config.yaml
hidden_size: 256
num_attention_heads: 2
intermediate_size: 704
vocab_size: 8192
rope_theta: 10000.0
parallel_block: false
init_std_qkv: 0.0315
learning_rate: 0.00167
beta2: 0.95
lr_head: 0.0107
warmup_steps: 270
decay_shape: "sqrt"
batch_tokens: 131072
train_tokens: 645300000
dataset: "wikipedia_en"
MLP neurons of a small language model. Each row is named by its layer, matrix (gate and up: input weights) and neuron, and shows model dimensions 0-255. Each number is 500 + 25 x the weight over its row's rms, rounded and kept within 0 to 999. Numbers have three digits each. A neuron's up and down rows have the sign that makes its largest values positive.
After each neuron's rows, "fires on" lists the tokens most often at its 100 highest values on Wikipedia text that the model never trained on. A number after a token or word is its count.

L11.gate401:512468522492496532512446513514493490479480488455489523466512484491480476518533458508490486508493517468487502489502499517450493528496466501501477509501464532524478498519501535528454448489509482546552475501491487468502478454517502504469486495511492502483504509483486488503520515503456476477530469494503486516507524509522523523500497504499497577514460512481484491509539479523488493532498496464502446491508491459488496535512496495473512495521532545490464524522496526535558498513512553506452508490467461495545508472451450534507553511484475535475488524514488510480472508471479483487492539531531533530471466527468511490523530453458520520472517487499484529514461425504503444504504511470487522540532535528492483508497493510524499503500560479482471528500514497542500533523508518
L11.up401:555499527557487443490552495481512531471518493484456473510477483461506453470503483456472537469502484475505518523468507499529452522500540470487499528509490499505475477486477469514505504479504518467515456532501518494549462547505494487531456493541453498514484519499499505467514537456501486501496466464526467488515480516496537509523518471505492490509484516479496522467486478519528526460524467520488525503455452488478515518471495493465530499491505533464515467542535503503456533506533472469528473537545525499518477512520509509544459517480489494502505532458505484470508506492505465463500517459491494527518449560505483523511525468509537506525529486516496484504511507459507477533521479526512528508506524500503491478520509494534473457460512497516518495467508493468477478533527483
fires on: ":" 24, "'" 14, "." 12, " " 7, " is" 6, "si" 6

L6.gate162:480479464514537431551463507493522472512494521471534493520505521500531446506520490513483499509468457490542496514501511514489471504506552485453495465525534492484461493474540457507499512528472505500518476473473500447516504507503475492506505541461523440491494469512485511470501475495520520467527523493503508450491506464488523506496496523524495510527487546478528457486468487540514473508497554501483484490494497522479481498473504520482529498491563510513470563504481492525500474489461480478463538511501504481491476525542509563513529521498506468511488479505534472487495495478516499476478506510493485513512491524516516470472528484567518516481535486523494508463504505508528554446439503479453483510543499493453480489509491503542511508528513539474491490499491495514558479488496496
L6.up162:466511507441497484499476481484507533559522512481483486548459497495472460463507544504517506502483531489514482470525490503496510486480546488457485480515518506502464476499459493491474477521531487497497547537537494524523498550484498470470482495520481497498505465451525514496511477492534485510473520488531483499503507500511460513513422477487496512506494496494513496516523467510505598453489490530508502475490485527510495478483511495488514493498476525462538495510515490512472513469521478475507514487513485503470494525459454475545523482487471514468485485504475517474518501494508477485533483463521498465476535484496476422480505539464472537515558524519492462475485491502496493507457491529521465480480563496472477492497466536492529532491530507463500519528550497521513468492480474
fires on: " of" 24, " as" 16, " by" 10, "=" 6, "y" 5

L6.gate2:535515485520533507492463473513511503495491464532487491531511497489499471518501515485494521509496496521462487511480479516467530480502492497512487534503511515509493496489440485491456489545557524523469500506532505507478511530511516515529460488511488512497503496469473471480502447477477498478481491514460500530509509502510517481450466476546538506518506500480432493494501499531511551481516474530521497546464441504528495498499501499502529494524513498485482465504484489556444509535474468529486503504473501538534506475464497498547518523519496542532476488527515494473501500480499503486548520472468526493574495497519521518507521521537518463509507522498420496548490485552558484520505478535496472500491502496477466491462538524464495507478536452498518508523490427467497478489486502
L6.up2:462514449480501502494534484516498487518548491513487466506473487505490501469485534493488499486522501495484482485488507532514424473500486503519450493512462510511518467530496501468502509512514511503481427491458494485564459516508480528431484574523474499493520484494491453465518485503494502491539493458471484488457505454480533492547498553474481504502497480516526551531502468490517514493498508513487510523537498512494540460509501524487460524490490550512487497476501531494515518492509511505474541451516512488529490516482533513520502464491478467495528480484523495474477529464494521491514492514538545475514501473528481504507470512491461528538504495474491486504514495490542477481483544484533497482529488490471536551533499497490509515510516546502484526502522472510479418496524456
fires on: " |" 64, ":" 18, " of" 5, "|" 4

L11.gate578:512490501516499502477506477497533506528518502506488494491464514482559498504462519479511487512517499502452443480491481529540467473504489519492578498540500492528487494481496485485500529543502507549478511479488494481499464480445490494496493504448506533493502527486478517499480500463471440511537511486459510529554496471528515520521502508475497545510517510496481503471542463495488513482502468497526465478472509511540503534458489532485502565549538468520525503491515517500539548503471482531471510446530474516568505489487495493480472485489480523571517490522524522501496533488490494476467470471488506511509491498477505498490497477528553482479518486497452518467537445547527504525521486501489482508472525507500474473485493471511514457518528496501512486508458490475537496524475471
L11.up578:477511486516480510467451494495478485496504520500502472473494481525521500505541493485491459543573526503449473513503480488486499484529510502479538528496535462535443494512456480494495519534534500537544469478491538483531530483475426462527502482557493500498516546473424451491495503514518511533495509511506484504527507508483513524488462478483508533506502507473498478500529523476507462501545533486517508480495458512533474531462492542510511516471521473470464474503517520473506550512499508505514505419494519485512521489497507489460490470525492555533525493508489492524524541514494510459520478501511544519495482476502499507500452494532498533493504470502552494493525495485480478521477457503482504510484511505518472465482496470500488495546503440522516496494510505507513474545504486
fires on: "," 62, " is" 8, "-" 8, " was" 6, " =" 6, " (" 4

L6.gate32:516457454499480477497484533505520539471488480491492484502508472478466489513519529521491504505487449505481503498490476526526497494461536507485501473524530492507450554447519512477532498511467501553530539541538491468501511548492457521529482524506536502512458509520492513479534421502500524510523536523508492508557474526474472493480482517465493487506496523488465480476489485507506488483519496495460485516520532514500489509498498497535500540547530505523501489507525512477494538506469473526502513516485495512515499485463528441493467486496478561500472498501551513529516471457459492496481542527516549515553506529520498495522521533553443521476492511478459496513500500507496485500504498484501515499519539484455463476526467553529501465496482476487516481497484531521482469473511532
L6.up32:492452514432532501463475517500484467482485487529509513489512502450490465468479531490491483505461525474494462491479513535556436479508472439500483489523516539492472498509526528504495480491488470504475461473543500492564515536480479494506501560508510469505467505476489467490515449531502469539521489501543515529441478503504472517544497500468470473480472487510530540511490486483468510492479532495508505499478519490512489509468485484510529541485520521523469485527518534542492477530517493491486478568519535468542518536509469487532491449468499492501486461527483501503523545503465476534508481504530464437512519501504496511521520515482478479513494497491453525485533497499524507482509481468492464486516517534461494487494484513522487501529516514480496508511524484477525463489526522
fires on: " they" 20, " it" 20, ":" 12, "-" 11, " land" 8, " for" 7

L5.gate603:496518512515493543487518505494533468530454549496527499522485542515501503490507499471482504570465509451490494505454506472496505476534518509512514473506533501504473501476527502491492520507512504486520481490503539489491513541500497452510492492471487497483500484465467527470483494520485476449504509472472534501462512532529525487501514485470490525531495550447541491511538451474490508481534515510521511491541526511475523518497475499475524521518573481488529501461552486507509475502482496519519511484553509532530508485479456507500487482510478523498487513487509525539531513497535493512540512454505498491485478501533534428493520556534457477483532540531499502451528516444508512502486536494510520484481542508494505502494484505464530521472538507465507505494496484502568550534474494
L5.up603:498512497466482495528501507461516495531500583484535505513482552471523494496476485482486543511499530463519498486486521472452482517491520511485483485525495521494478422496515522461476509475497523507525476510501520521496473515518487480506519490485452473439480462473490500493511495487527483476502507517509473484470450505520543480504536478526539499512515531513512489532549477506465506482488496542478521484512526509494531465530496487521474489501523469492515511455527539521555467498491546472505474485525542527498480557458469467540556459485505496517481499510473506478507516508541506489522506445501532510478516501460532479460508522501475518547493508503480474491415472436513531490490496484524495493500514500473519493501508473472527531500511487497505510470503533507516537515502515
fires on: " of" 23, " to" 17, " a" 16, " by" 11

L4.gate310:494513545480488497498464498506533439470499450536492526500495510421519491522504496460552490492523488542538538484490507481531540512505531451516486504487525493506492480491502488521532522469520456527471550537531469447519557470465504521486549522517491502511497424504481505499499543518492505500503541481498477513493470499509539470481543499468510508503507455504512483489512523510514503448533471462540493473483497482562457531516530483552462527510491478502519489471473481498512516517517518500471470518487500490471482502507499499500461504530514494496530479494499514518479490485508484525533497521499511506519472493449475459485532489529544497535486489470509481471524514502523466505491499513482470509574505537480536516507504453521485485517496513514493503526499498475547497499481487
L4.up310:493496523462509522477459529524497465501514466487496529493483486517518530530471506504530513453521498512476489504496474513485480530500470560533497500515506509502519498479505512463486472479491524516554522495476489489466481477484482541515452483454522503515475505500480481477489495444516487489454526552474490531516522512487498498490494502528472481513513545498518481548531492486493524512483470498507497534525466465469475469500502527536474530525535431483514512532510509520536475492480547531506481491526531471532531502435511486557498461503521523491509493500492525482543448471503493470465490518533533474465476471520489502524509504468514460499479522548522517498548486476484489494520546499465508517492534524507459484473497473540493523486505466488459507458558464471533505507488492
fires on: " \"" 42, " that" 11, "go" 7, " half" 5, " long" 5, " July" 4

L4.gate504:477499486493536534480484473487517492482472483519514515487515499490509487459508485468476478519511496499481477505494505522525488489540494523519520508502548573540522461517476505484496509528527482448521490504479497448495551472487529444465556460474495491570494485509483501498514503533457541456486471536472492530515514525522538530508465535514487482506533525509503480510506512504494474473515532535483511523497500495547522510463493477520522530493486497500502480479514494528496478519469522519494476506485506441542506516547477482509503518496516534511511471506514502485470500492490518451549538516457507490500497500515503534443431535528469514491487481492483487506514496521460505513470463526465459499500474451489514485479469524483502494485499424497479532519482453500522459499522531
L4.up504:487502500518493470501477505463490501487505497474488520515490516509481520492499507523470461452457567504526513519489470490488507510489515498491536457483449488470493492480489483532472496522510507511499495466474486554545475521502520534507576471505501493496464486491532519474488538481514488478522529455493486480485505511499466503496507493542497518523477498504477524528506497521485508532522501490488498500439482492484574453510479516514497502476474519504489518495490509532444521476486530478568502497524489521484575528474458518515490506524534499459489493563474510522541502483497469470477489541518497556453497507483462489548527497457515481494540490516491500509507485496565501508504523492509497505509468539486518492548488465531507530503466514529513438472511504471518495523533491
fires on: "=" 89, " set" 5

L4.gate287:501521469506556491499498480497509514495499466505469488460522484498535514517547477520488477526474491521523516545458466519561536538560517555550505484442537482506505495497514499501498474535469485467490468510521499426513523461462503504506536473518538516533534489492462467499506503509502520527490480486457548479515473497510462505482452510499506559498523526514485513467505522487515488491501523537530474522517535453519430501511482507506498517490515516470458531428483463537501506514481507540494528512494509516500526505511503461468480516538492517528504524493500499516485502491501463484522478476468548511518471502500479480496506511498517473492500513524465535503519540515510494493485492503519492528537498505496498462471508512479460493489544487503533501509468476499462494440468489
L4.up287:503534468507515472520443478500509481504515498532453506474503520484525487518537481497465469506470508537539493524478511527558551543564521514533489478497531489519505454506511515476481495510471510472494478502517501437510496453485527479510550474498508510510544502515468519505522520485491491529506497489466525464499453478513439501470443517498531527506509528524494505494484480486524501483501544515510486492528536503504472478539483499484490508486481530479476543470490495550491495497483505523467563551499508495491523518463479470503480541535508492525519519499497507535503489509502475486544468463480499537522514489514468459492503516490522463550529507500471543472515533478536485515456501512528486490561470498493483468443514509484500476482517510520498491514501438501482520475472501
fires on: "=" 45, " 20" 9, " 19" 6

L11.gate205:530495476523476553505533481505466513504505525530500476506475474539493493525513510508529492523503528503521520514523483509527512509487504567523509479486518508520510500492462494477517524513521464542503526443512470517467489513436473527522525415522498537553519506487474551502510517528529473537436452482450481509497474548467503508480505505479528496497535501463474502491513500470467486472489496501538516494483510517528485537522522478485485517486520545534498513519484491524518521495536504489506532467508498495522511489485514545461495537498460518497488516485458508491507505459512486541497525474522508491503497461473507564459490474519528554493485459478474506526523484522503493533522478499464468548502515471439490497504525490497489492464530511503509500501510494510501427502485505
L11.up205:483523510521511513492515454435500494493473520464475505501481484511527465490565492535487469533509479484463528521534517517540494535556510563522562460458500510486489503513546463483445506495536483512507476527488531528505493479469556505484505485531486479520463507494495501492517463490509518499503458484452486492471528465540504522471520495514517484478513472492489512481514467541534514556487500544526511540500529493465517516504500496501486493502494519485512495508434512462505462504442522539508493533523555525517468500468487508534539511475534511528477518497475496481493552506496504516518508480513476522477491512486457509496518480505509469512480498508537503523462480516547482490513492490515541528513530460453502480499488491479503448517514485485554493501503495498516488485481474
fires on: "," 100

L10.gate189:432524531503515518453500520495520524524475481527559511496467480501496472492489504530488504554511523468485469521501503476496494513526472506470519495533471485493469528515532478514455460554498476491478456473505511490473509532482539485486531542507529484458489460473512451530482498516502460515498486494500521456484457487495490464509494501511523501541519494495501471496532454477464472487469483513488482529496522467510486530534523503514469511457488504488517510463481500485566512470523506527515479548521484522475459511473478470488474499493523465493482539470489504521517530556554518490486539526512468498481476514505496546479503509473516483523513473519495548478529489525504512478531575497521529516513508529512500478464459563504510508478492478514531519507527497509469490487496482
L10.up189:487466494481506529519491509508525457500487457532516492475504477494503530482503524492495510507493489540514444510500493451536492528476513502492532504494523476469456528534510534458484464529513512477485428515539494506484521491543498502499523513535503463488478494497492451475481496469522493485474464475463483511519502461474495513505501523505546516523510527535494499506488494492505495480526479531511514485466508433500511577497497532517526525488528539479499483470506487549508442530523516501465460489526491517501487494459533521463502537501484518482498520481525463478527515524526541464452544520520511520526507508521497477511477492524527434494543444535490486491521551503525515521510562488493481510488493486490518523491490531485527520478485510502471510459478451526509543491524478
fires on: "'" 75, "get" 5, " den" 4

L11.gate410:518498496476500501545484433517504491471463459482472498541486529470532487527487469471486476494471516529513493463504512518538502491534532535460469469512497516475496515496519502539499542477513573489495509511526516472485514456481544502505513517483472512539480516526499459547543515509498473482516524500510471499493494517504485499488483501473451521462486492512485516481496482486489460479544474487521497496472475491520502501521523515475501535472471511522505477491491465503539491511472449504500537446546493508514467458483458490478521504487457500570472510528511532474462530508546504495456475507516496506489483538529535538461512524498527534525485497485519509471556507538523514472523500491503544536474526537499483501455514484490496502535545465507499528487525493538491522460490490
L11.up410:522523487488538514504501494486498513513532514495478476515495499488527521501497477530440487483505512523485487525482554495516481492526515531465498507486504527497483468471496477520494499469570486446547479482466485477558487530484499506534470529478469535537460504524495456490537516482538538498455515504534463489494534536505499532508497518492515510514526525495490502493495533510452515509522465467484520505492514501481508532506493462451530507518515501499498522504544517487530479526450495526482492537530462501512496471459510516480505456489488511502491483489510478556523480494478475487482501531494521516520429521510491533479451491504541503564526452510489504520512505555505490515502507479513518501480522538509472504464458509506474470531504483538526472497546459556468511547523530
fires on: " is" 67, " has" 20

L11.gate692:495501506482498533463502484469496503515506472489482482538526518511490462502472495504493478481487494493521427509522487506501458452461516518492523528489523519522515458492525513473475517511521499477526500471548517540531534472501489489499499490517516557501484534553501515494479482476547494465495496513516501507483494521530513491460516505451487513481537533496530496510509506497467486472570494493525505462523472492507505549509513471430529519439499513496506484475475495487482461553480508497468518520499529451504501482542536520485548522482537506539517490432476499545510520515476452495508477474521535527472467503502560485476523497532542489512499489463518498509503465506456504553497498498502494532485476494489544508496490493500522536454522498523515532522526453521508519496501509
L11.up692:475520466499495526495525480496484528518498498498475450487516499502501490537526499462495434438504509481503484473498501485512497483439512544523491512465537518523498527477457477498487497537512484494530497539503480471435519467496491502501528513497538526529541491482487503498503518522498508513486449542473492485480477556514532500482441474485514483510528551460446497459501475519485470512514485515522471486505511520479478510509532436502548542500514553482492471474478510474466470502536541546477483511478538466492486453502500478506506471530505520487495509473497500522477524488512493467509459454510499443478482522496537466485491436503519475490498479488501507523514499535461510509489498501509460503498479500463530491505521506474529471479506456516515512471461476489548506483489491
fires on: "," 48, "F" 14, "P" 8, " a" 8, " –" 5

L6.gate512:466487486478520523524478443493548517477507505533526431489507516497523518487547455512485486504450470536521501484511500469475477535496543471510488494551496497526488502523479468494464491466532514507480501465473463470489494521506477474449485531482488465484517500541522511492531531484537499512528494515487507489499508513524507510487476526503548477483489489492496460506509481474506515476495500483477520494496500529509502463505485534506489481506477510508478537444490494539487506474493470485485489464503495458494499530479513566524483541509536477502501454539517507475526539502486455471512481511511466538467479488524506473490515500478472463492521495510514499496458465497566498505459423499513485478516499489484533472546515488520526500496525487456430509453547490525465533490496488
L6.up512:490529522499526501517508494501534506529532523473528496577489496547484486481546459458469533543496517500506479445509533448479517525508529512505505486508485499514495514478477481485511442504486523474513463452470516513491491521488502455466504496523481520440491498503471525492511454486487541527501527483487504503507523457544490506459511524497514498510511515501508480522509473497537502510506476517543527520517515513499486499464519500517493519483484510452557489496513492515503515521476495510520527482455499538490543524471495496464524516550513467485510457494474504511506493497502518435523461469492474477494493525541467498497470512492496554542538516499502488467517493494503554511488547487517506482476483499456554469480488497513518540456493484528519425527502472527487514498467538
fires on: "=" 100

L4.gate618:507441469471501511531456508503530484523522490543458528459473542453491493537521503463528477494488499488487507520468487501494536515531481518515507509508490516528537521496478529501439487509475495533524512509486532510494485509472528522555481539479523480516500477492484478481520532482478486516510525487520448483519579502517518490507495516493495502535512506470514505517484467550502556509487486532511510522514454491472492509459534505512514514472517511524508520496489515536504497507487505445498504532481479503466500541504481490518489466478500500526494470503531479466546537518505470482555503481527489507558467476538462516489471572502513488474511530547518508472469492551481514506484503512473514518478487509506523500447483544507484517493511473509522465483533467531444541478508491
L4.up618:493507499518488506509499507485537521496469474506460490518498497482497478487492516469497443492486436484448564518547482517489500512487467520513499513509511495481504502523466503508521462508478499518503483512454514506510473490546530537489506504543521534493469507463509486458531491496512469466512505489528500509488476524520546493492512519486503502539527499496511497495516515502465521438494504493499467479497491504529499481536553513520453447499516494505479443535504472498481480502487569497494504547511511534491415538529539499535543469479453508533520511511521464515504469470476525546522492507513549500509482499492511527536513533479507511505512504507451470492440503484480531492482480514488434498487484494502526523495428484500486521485461503482472518500497501520491500527453465
fires on: "|" 35, ":" 15, "g" 9, " –" 9, "\n\n" 6, "th" 4

L2.gate448:500480524485512522474525505489465472497498492482478468475495486489459499552511522533477485509504464531468487478480505486505486459495486500444483507509494536518466451524478454521469485479523416475462520480516496489454561470476483466483515473474486505524511504496519513448490481495502490507500513487469486480477519500521491492498500465498485493504520509502497443487483493490543561459502516520482501518524491514528511494512514503486509477500504520456535492458483465506450522488516480510492514500541508506488477495453480486483529531524543543504484470474478510475479506514530499491469459425570504510517501488491549528498537503546469551495478485480485508476496518536507503505517525477449516510499581511518515492489493516449522500480463503493544525512497525508497476481496528
L2.up448:500478470516521496479528427497521539523444459560503479493471470477484521508518488484493458482471523496518534499469470501492539500519474511547511529475557506498510484514503551500517516493532517453513510513490489505510501511531530489510476495503477523500519478512465445500465506544487517460514526524497500496520476526485541517505476522542509541533555515489478524515512492466521505508511520551511505492499477491534548485484468487502492517446520511506447455498482470473511451533484511534500469503481485480525549495517536463488469514486443518505496512472465511497511524480558509509496519504479494486485498525471503500476453479518563501460466496531479495521499521510487484534433521513506473523526508506509476532470501493501476493510470492488490481495455484473495508518458483
fires on: ";" 66, "," 20

L10.gate95:497516488439521519535484477455527514483511480518494499435492488480518477480520527509459491482504548504496508475474476526482497512482544524508480521540537536495527556467511548478527478472508508490536519525520481536447498484479511500503508523483527501521535510518485541517510470488488520506478529536514529488516461494544514506504485536496465525520533518523534499520501464508494511460487468454516499508456526529479506520437494508519486569518497532484497500474456536492535463475486475501515485525515496536481495493444437469491500558451549479502500540518501519488508481524499477480513481531474532501498464496497450475494468524473511484520531476516491472494515509496507478516488488485497433472518497469529511464496527481518499509482509459504457495484504507512531510503495496
L10.up95:489513477501492511524511465493543484536527458522468522504514517491434513499517522514499470508504518520495460514474517477508499522537493491480475521498492494559508469518519442472496466516477507495504528467506456537515475476498530481467496435513516564495512492525546518487548505517504551531536509512460530458508505535501514528487480514510530524502473491485519530530507469493455500478482489519508546507491465544534510518526455518496544495492451539474484515526493445521483530450421518452521511495493498438522522494497509521488482520500478521500488535473500491534481482515493466525500504494491477543535492497540498504514509503497497541507467527463505517488491466505502505499457478460483504499476494480525513516461515502523534485462468506515527491486514473461504480507490528
fires on: "=" 98

L11.gate315:496508511522489514524505478446485513516484475472508498500515495472503498489506497512519474561525549490470477503513501508510501543476500495523551537468537508534486495534492503510452492513530458533491471523507543515505501563525474435515496485465497477510448557504479465513491474506499520497485516508497505530509518498532565532495510482510508475521501498514478510505510475473453477501508507548539491525525489475499517500480434469501475543517485523504522464538460500472514462534470500517490493466476507500494489519486494488516539471483504548526498479535536500475507545478492478502468484515513453491546484556473517526498514475470475503526529500490482507498548538522522489512504511514526480507495545498478503478507544496513474493520482465511533506473497463507471484486412468
L11.up315:511533511501490474468553494511492476539477466507522505498485496527474431479495527505484481525496505508492461536451495481516528477470524537494520457468506479520485496516485444467556529518496509555441527502525507518527507523504479477502523486475464514509498498495513533538474471511514529496486510494475507481468489492477463489469503499488534515517506475533514509501503506484475530474480516498564495518544545530508479550490490505481458488514509475454486498498496498502522502507493493485494493481484480503476508485463491529499501507510529520499525509524530552484489518445509472558466454468532485518508477495497562492486526469501559514509519463505500516506490510510512519556523509534538447507516511509427451497485512528484501534552508473512500521499507539524490518524484458
fires on: "," 100

L10.gate542:500492497497484547474497485448490503529478422521497494512512503522466486499506501496521503519524526513450475466478508493514538489509503525504502482474513518519515488509517491428478486511531471502502484493534512518446537457512518481519505470470467517510495491505472463521510474515496468540467520458464503482501501536503504527477509506494519507470472516466504486489482497456467497467497503546521526522540447507481526530503456543481537494515472521502524485500485508515509474493517477557455499478482450483532515506494493507522518516551553516512478509467527533515501516505539438525521516457529519509525500529495517525526520448478491472550483476504450493482506484502530490493463484513530455521572525514491505510479519488502485541513546519501537534527525505493466482498483513
L10.up542:490504513481480568494507531488517475535479476521489504521472457553500446543542455508527528543492497528465508505505480496513517467516461491527543467468554467505522476486479506491499550499535483511541501480489477532498485493560502455534496516484468496520518463525461520503490486487501493489472479481485489542516504539515520524446500528481501493501491517470519542494484499488523475512520559536521513527505478501459540529501470481507509476497489512488482497518459479495487508483524510494467489500533496444502527522511507494487525493506530506488501498493454494493477571493509507513445511491514483482496436517455511538468507457505523463505529529512504518537477491513450536520500494528509472518473493509492505511520531498475480508470500460539506558520536545483501497521512501
fires on: "," 99

L11.gate65:473547541506551500516481498461542513486496514514501540532501506499491507524510457512473499538514472454489493484460506493530501534517522479507463497461514504512501492504452509504513482480489508484459498514465449474469492531474526449499494484450512493539512496516480493484511498503523535497513505489424509471526471486527480511497457506468552503539519493465512426514504512501472515485482511502518522444484533510485477497470484540507486521506469524505500541441493451510544512509492514486520498513498480484505511569488527484504504537508508474554487456540482523547492488535461443528503457510478520528502497469442482491515485521486522461500524525480539480460471512473520482495487520496516487499506487504490492493490535485549511544501492480499532493519481529501501481515486472
L11.up65:559504509503524473503475450484506493509524442496499506481510500526488468498521500484480451501508510526524536472515551504485497498486521502490518495514498506523501438507529501474508479505543506475485509470540520545473495474481522510516519543518476515516564435547518530508508460521537510524517492525484519516507489527479499511483517473491562468479505490505487497535506506510458466510539472485536494513509515517502475492495455489497491472469488519462516508515484551526476493451528498482526542520444461504510515519507520499486494542499497516542496472494479514473520481513495498509546484512501501525550546489523527487488515495450490475499531497458481573457491536458533529470469493479472484502518513500477528481427498498520485501498558499510469482499515489521498499457486487
fires on: "=" 100

L11.gate164:520514504485487545488504513471488481500522524483465520480481493546521503527543537483523512553477438503503480490523525494479486572484493493510510434481516477511511490489491482442475499482440482520513538485511490485482493501498462512490506484516458468512476458546481504497501523471491524469499463513454458506534508485465515499490545501502514477473488511486508480479490517521486528516482477479485498555513456480503509539557445490508535468506481501522561484497471547511479509500499492486456511490516505500509519492473532467509477535544552493507509507529491520554478490453522473505520505469541494505484515479487501550484541516504525522514506485490482539507499561497482501501469517515497513510517504497485488466507478480487466540473547510526472497454533465469515531510513500
L11.up164:506488538530473535496491514474484504510494554510487547462453484502502493478514491471505470524501488535508477483502479538512517555525495511532520483480511485536561501477490502457498519464492495470518530487476486473478483536467464514534543487510484452506469457507482531455485510454477481501507537505476478480533490479479488508468482495536517538505445446501472488508545503481490507462489486509512518484504460507513524540500490482477500477501482460518499482524470543506506514472529488491520515476488515474465493527497499495439451498472537521490499526512506521534488476472491515504495477469502459498482483454438496548525535487463527472482500516560517495485458541513488518524490488535525485481506466485459499482502513480477483478492513484525532537460502530487454472539491509
fires on: "," 80

L5.gate294:495540494487506504486460464468510517473515484534480488479489512500506477483521515487485487497489503548565489507485491526558533515560554508512503462498481490500511484497522518481483481503525524488483488498485490489514500477449522460516542521481525496522560500518484505512516555507495505476535505488451533499487447504528456503506427494543508534502500485476519509474512508459523519493511483511522480509516509486501522463513493479499508468506504534448477533442475463522473494493474476518531524509455484506503527538503463504490474522515483464519514480511484485516498485512510464484559463490485584547522484478534462494488506548457527501551531482467491513487503516483535485524477493487515486501543479466499484477477470483518463503492555485521491476496510457503500500483492498
L5.up294:487536498476533471486449513502512495479482464460489483518557502456513500499538477515442468498511478513525502531470505481503516540539525509509477501447519525542496483525517514484504483519495496466491480508526512480531514464455513463517525506508530501495535496530462502514515492498524529542478499462464533454507493484525471489493434484495527486520524522511496512472481501508499511477476508544559448519486523449525429500478518482504500502535503531503503522481486486518514499492493502534465512483489470489473494493503509505504489497497497527542492509542499491528494517480490466473522468504491464514488464492499494569525510528525500458512526513486485540494528497515553492499459479472556449504537497531508523472499509490533477451499525477505501496523456479488460450457467489
fires on: "=" 100

L11.gate171:497544523492520500510464490474522504496488528518514519488486483497499480477539493535493427465528507537514510507530469465509516543503539510508521479491475558496534476530491482524482507515485516533502500563479477503504515490481462520486502473423536528503515480535491543491498477466468483485502499496472521491500491489520443512454505487484557513502485473487500455491498505509512536436532519476492509495520519517506475454519520509502553515495494528489508526532487529527507451509478511495496507482504488484537503483480499493467469542481509472492461487508517509514474558534522523520510505512480517500486493465513483465516508506458518458497503470503479523492474427502539501521458501519537492489515532481498465491459503467471509521500502510521545484527522449493463444552494520
L11.up171:483489535525478507502480478500539503504473478506470509506488463445515538484521507512493501492518538497453514471475540523509474535543532532566467469506498463484531491455482506468521499471497526475499457483492506517526472500464582457550521514502502507532555489520521512502501479497522498511498519485511530536527489453495498526502524518519504497487537511529505486501489496480508485509439498501544491484516514499511506480535464533555464501482498456485461494524483545530489461463473538472525459518464458486492516538465474462493510512510531502515495482484498483520487532509519487534527470480535509499533525479540487482509474525448546511502542480527544499543513505523522467521534488508512480476495465520509483468489503518525489520523474507511493525542492476479507482514507483
fires on: "=" 100

L4.gate378:504494485499514522511503489470510461475486487518519519510510507508537507471521512462514479504527462491548499470481482546505487499496542467489490509478532522516481490515508483509514460526543514480512493527477514520537511510501490477465526509538466508511524494451462467478526447516509486518462522523520550538515488488515566502491504526481558497523520509475515481534550487497474494564490509506548504545510476474534536541465502527483514507508487467484494460518500495515488465502533527546485487526535479532494476503530464525486545479503503527501499497480504533478503540478478502439513503511489539504486483504517530506494521537535494551508491515569508472465511472471491502474514512548484494517545505470490483499532460513456469493482482485487516537520434537514511475479504486
L4.up378:487478531514464503486514479443478460472504479494494492476468545490485477496477536501507454457508505518527508504506513494470512503523491473471491457495512523491495472506485516503530508468497506476518523547570543515504519474475538507508537514507479502498521511474489511457515515467530485505500531545478512489473481529480498498463445505515506462534499474554476523503533484500459499472544481458512513500504542517540534451489520517510501510535462533462546479518466495507517483472517534520523454511438475536503463475475523483507504522507516503509461504534538542519513488522503457475521458513507511473500517507496490489451529517509508469557530445477489502488508510520531473514484502493528496490502443519531444495480467496514496522530539532462493495505495488501506493525531499
fires on: "=" 100

L4.gate564:532502503472533556550496478510482495492457502461495481494518486542495455479503489514506526475488461520521502504533492499535476469465513497461531542491506482505496503505482529459518504483509520503502490510494484481437476494521460516505511547494580449484469492533468478512474494479505511467526493498496535535497501434500504514529476504485498476476514499471493470465495480495483461518466528478464461452487487511468452495496479456486517537533524477511483517482524528532480523527503518492490481531498510476492537523553534484509543525498485506441485501484485497520523522512484492561449525490518502492528469504508504489470537519510502514476478516512508519515520518507508525462447464500485539518528505491483501481489474492488491491418529482521525492523536479528496551506504521
L4.up564:479469469493506480509474484512529560473471497497444518478486498498476445468486527481514526516541479493535489502496480496474494493506485518470513477461460536469469531519442517468471484519550486516493476549487510472494498504524482528480485504502502518496501517494456441496530468472504491496502506507504493554491510481469527502493465508506515483491508507501532505467497499532517527523462529459511476481512447499482502498490522525520459510498458510508496477515480524527512453484545517525510461520491464459511469422551502543531518515474490484454531464509484482488527531491509483489528536499535493477483505469502523483520488540470472547521493511488445482473507467488507516488482466499515494491490487490518451515524502549530526493489516457470485498513512483434505451516503489
fires on: "-" 62, ":" 11, " /" 10, ")" 4